Weights of a small transformer language model: 4445 steps.
MLP neurons of a small language model. Each row is named by its layer, matrix (gate and up: input weights) and neuron, and shows model dimensions 256-383. Each number is 128 + 24 x the weight over its row's rms, rounded and kept within 0 to 255. Numbers have three digits each. A neuron's up and down rows have the sign that makes its largest values positive.
A block is one neuron, or neurons of one layer that tend to fire together. After each block is what it responds to, as a language model described it from the Wikipedia text at the highest values.

L4.gate124:143125108143132146143153136139080114137134159120077148146115127122135136145138131145164162118136138079141131119098132135110132126128150154153131130134110107144155167088117142126103088130173131130117158099156157108138129140133102102171127083104137140144131128148140109166130175107110141108138084116139069107149122132097108149130118110156117147173114121162159150144140070117151133126133
L4.up124:127129091150167140139106116065146163146144192113125128117128156108158148168155132141189115144125125145084134120107160116093146113092121090091117144152081108137153128163141115119146134146098089126108115139137152120134136138124089111135139143148098146063097115128114131129109079127140141093130125129145119125166142097098122192130173163131121138118114065160138097162129150135162140134092
L4.gate386:163105122165085093124136107101166142094123134112101117138108128096133130126131125123155105089105118108109111148104158165120114149161115107179141132150148141138129148126072132148141155073121103136145183093128157116144103115145148157128168120118152138132116091105148144153122099118117145105146097100105100157168142135121134159203146129131172173156088118125125111149120144148112127138135
L4.up386:136117095129149109119110134130119152127135091154160150145114134122117140140152094151106097177125125118114159101164115109130127117123142148132135151144086155105143145152133140116118115108158108143141108145101099087206122157124076121175114135103150123172140130091128117119095139112125153121156140153147118156183144131136144159112139124097161126167113092175193128155125156170123099128145
L4.gate724:155085150090152089133114091094142108095113125162125097122148130093175132124194112127116106131118117113145167121092139146178110155130153080137132147108149090156086115148124109109152117144133137120116121109154154111159137157163112114102164127068119092148109101091186152123109164142105128145107122117126154136136107144130111121103097103142133123125098132132141147060150136145088170149077
L4.up724:094103113109075129134133112092125166152097135175115124100150160095149109145136110091183111122079101116109171138097138110155126098124147131144138148100143129152145133130166139164145098100116090132149122101132121134110118129101116136133124132172142160120167102113129093102091093148134163100166129136112096165147126120091130100143118158118169092111133112135156158114132099157065116110124
L4.gate905:132136105155122149139128084071135106138131145128108077133119118131102116123112073138129137144138123109112167141124155155120139099129143098124109156162116156144169152155121087118114147117081158103154109119151130117130107159111142083126188162098113126110100149107183140099112102109134134137137070138152127160117126103114093109122165154095106155137092131148120126125093110139091120108140
L4.up905:145116111176148137125134122126110133102110143167074140132136166104087149144136138128111102165123147079083099167094165111121107149123118108112118178120170116103110166128138093118107147146143095160118085129109126122141133173155153131157146146121172134151093085113172132095130120137109127111118146154113150133137120150123085116105117106141164128146080136103111139157143125151099125112136
Temporal subordinating conjunctions

L3.gate469:101126094147072138116130121135149119155149104106116139115097109126150132119137115109102130139094119136156146132164154116105134132080113120124142152124146150092132134110097111118127133114166117122093154117103130098156130121131156133090127132134110088123126147150173106126138150158122109177113105110114090150143137126104113145159102133172127105127123134119147136149109078115082129121122
L3.up469:108097150129149152147107117104154112096157110111147159081091137137114067125115119128124114095133112155144128100151112149126130093108141143120151095122113132135156170093145086073131155087174119133086091166127157143143162146126157131093103109121123111112105121146075078142145117171171148120113134153115134128135162124131165136100107104107086104147149149153132114141138141133087102191121
Mid-word continuation fragments

L7.gate49:108120108075117102133124114097128147096143128102148100119124138128153159127106116133099109119077137105134132122120155107176095098155120153138138144125120139126123121110148135132152155121134141119086148156079089093140125134131120099100154144072095117105139155122121130130124133097149106112097142105155102131144148125105130099158121116146170124114192149107141134125156137151132125130124
L7.up49:148159102105144156112119108172148123097155122183147137115120107142121135094097109128105085087096119108122137129141169165194135118139133116076082079129171135131143120111127125115127148130106115105099172100097112137128119143186141124154129166132114097139140108129098151130113145091098093109132132155073150146112150168110114133117112141145182105164122149109130095105119142093128140118104
L7.gate451:156133119161090151122131150149117102138108117121138133152147137086113114075083110141166102115136074112133109146119144104084121105141110110111102114125137119157135117173093150164121110154130127173155088053155090135108115121164132119143137105112126081106121134121131103175105131140142119111138088130072125091141156121090130104108141142111151106132117153169183087136095122165107111128109
L7.up451:164108151154145127150079162118152116131107130115124093128092135114112121145102163121146128064112112132073063099134079121126097129094141153118104087149120151092138201126123098106135116126113088135120106124152132097103093126154089068122108121108105108113117130154077135109148094165112126110089102159083137138149144128102140096132125148158106119129132088140171125109142106117158156118118
L7.gate536:126166132103147145152097129140155091097118125089131160142119164144141176161095143112076152081111119151109164147143142148163110146117118179147109152197108111138116106132091116142145135118117134124124112129121142131136137092145115128101128081178108111124104117119143174179117113117130087064108139127108118125128134089132149107160109119129136119119092109142175113148123143107142108142094
L7.up536:124125095089102124073112111134145122120091170168179105137132128111118152129122104137125128105104094159119143132116151110097085173148124112111194135152097176121106131152136171101169089152141100189112163110127149119112095130139145132169133147127111133090109149168117117150164059099135085145087168157121133139158143123141112173129112148130114114145160130112119132081120127121207138140132
L7.gate987:158132116161135116137155102094142091109117138114119090103115140109186110132131142135145124111142106099099183132141173157155091111091130102136091182102139157122126129146070145091155096118128098121156126138162123107094120092120120147121113123153113135094161112144124127132119094081141087108144092110106133163120143098101144079116115119169114140176108132119146091136108174149126124148094
L7.up987:198152134101141145103122171137121082115151143114190107113121117140115112117123103118095124131138155113124132122142144091083148101156108104127176129107137135110154157153123158138113148164118128146145137132135120149156100163151154103122119196125127138133121133134132122129142095135113153129099194082119140126134101106101100098083100134094137076158153156104132096095127109149105136117091
Determiner after "following"

L3.gate137:097103110175118120144159146115117101102134134155135113147148118089145149099133089150149148112148158101145144088143163116140115130120124146093102097150167152075163111114123126138109112190161166127118149101140145149087107150105105155169145100085068118123151109129129101157112106153133121141150124107128080133124151086169134109111132156143141122167124126127182133113105098145149122116132
L3.up137:098156144099147106108146149102131123127134148102117138087131117143130108122150150188137118156164138132118121154137155136134148101152113103099166125109135156133170127148098121097163155088069163125130140105120138132096167098159118085150128145138117119130095197128135115129153159114143109130139107137136138144177093101133155148121104157139137147143106154098185068100150150157132150105149
Have/had function words

L7.gate151:141156125100145094175133118140105150103157087129128150141107127153117121165114131122118129151119117165102130133136156147151145081123134124139142140148086068114126099120113140124169106088131172131153112117109138117157161139154169143097160108148153163138141133111105136167137120106124117115141154126086102125134182145121157143106103134120102123135156097094118122149109160118127112147109
L7.up151:135105141083084132125130142127127158124138143146091090131119120117151085135118118150139134167144107141099096080116090136139114081138107104129138137163135095138114136095150119130117137123145161105095139122093095135145109102142155099172150120116148131137151086162141114132146136111076110141166143083140061157166113111108097137126137099149133177167173137098163170056168110175137108132154
L7.gate196:137171128161108106110114142093145099091162153109120071136074099140119140147141126122132153165089071149153037156153111157102124116117095115161117154114108147134104125135119148132121160095082115131101144130126146119155142124137146110103107142116103143115154174152137130133145106090139141131126136106100089138100101114135124103130120084137132150183150102142151156122153166090107127111154
L7.up196:131161124132164148178161083149148084095156119113153082121107133161153112127097140166115150144097091116138131144132123141143117150120138130138163160120130141143114153084126158085124114129099117148125122112165107162161153160122082115141105129098123153146111152126090133082124092101163119145099108126125143127145145094171158140123128069119110133185140128154145166081128168124121132120137
L7.gate207:143114113104118129081085108089134113108150137106127123149100107110150147096138114147155131127097094138144154125157195116147123162133092125108128147141104129115127119163118141119107161095123103102130165100143126137143124135176103144139095143140137116100122145122139129128158155118119100152110137163097127119133076128167101150169087088150141147145114109157127147157152127141072120102144
L7.up207:118121137113180168146122156127082147110098104105150102145095113139143148118165128100138156134148193159143177127084142143128114136116105128096115148159125114061145164150155096146117081183139116114163109107128118118155152166150129138171127132168123127148142112111121085119141166140140112130142119092121145134116120127135136100134118137138121112114137103138138115152124166120140128133149
L7.gate518:129149120166104137127149095106147138155142103111125093135117113106151116114131133118116149118079107119116137135139157121127142151088127137132164137137115060111173132133122146152128119096152122181140167129159093144144063085106089104108137089147124115106158126107112152120140134122152125089138125119116178142102167107098113141096105078126120126131123116133132128132140140098091105099157
L7.up518:121112132137093170129101121119165094171130190100088113122130183107108138105147112093156103090108128147120109115148105145122135159109111122093140106112111109134090104120137157146111116134140119112083112097127098119135122139136151174136120122104119103115124120092145121090141093179142133126139160099111123159115107122092082150150101171145116124131168113114142132165151147122129106117136
Main verbs after subjects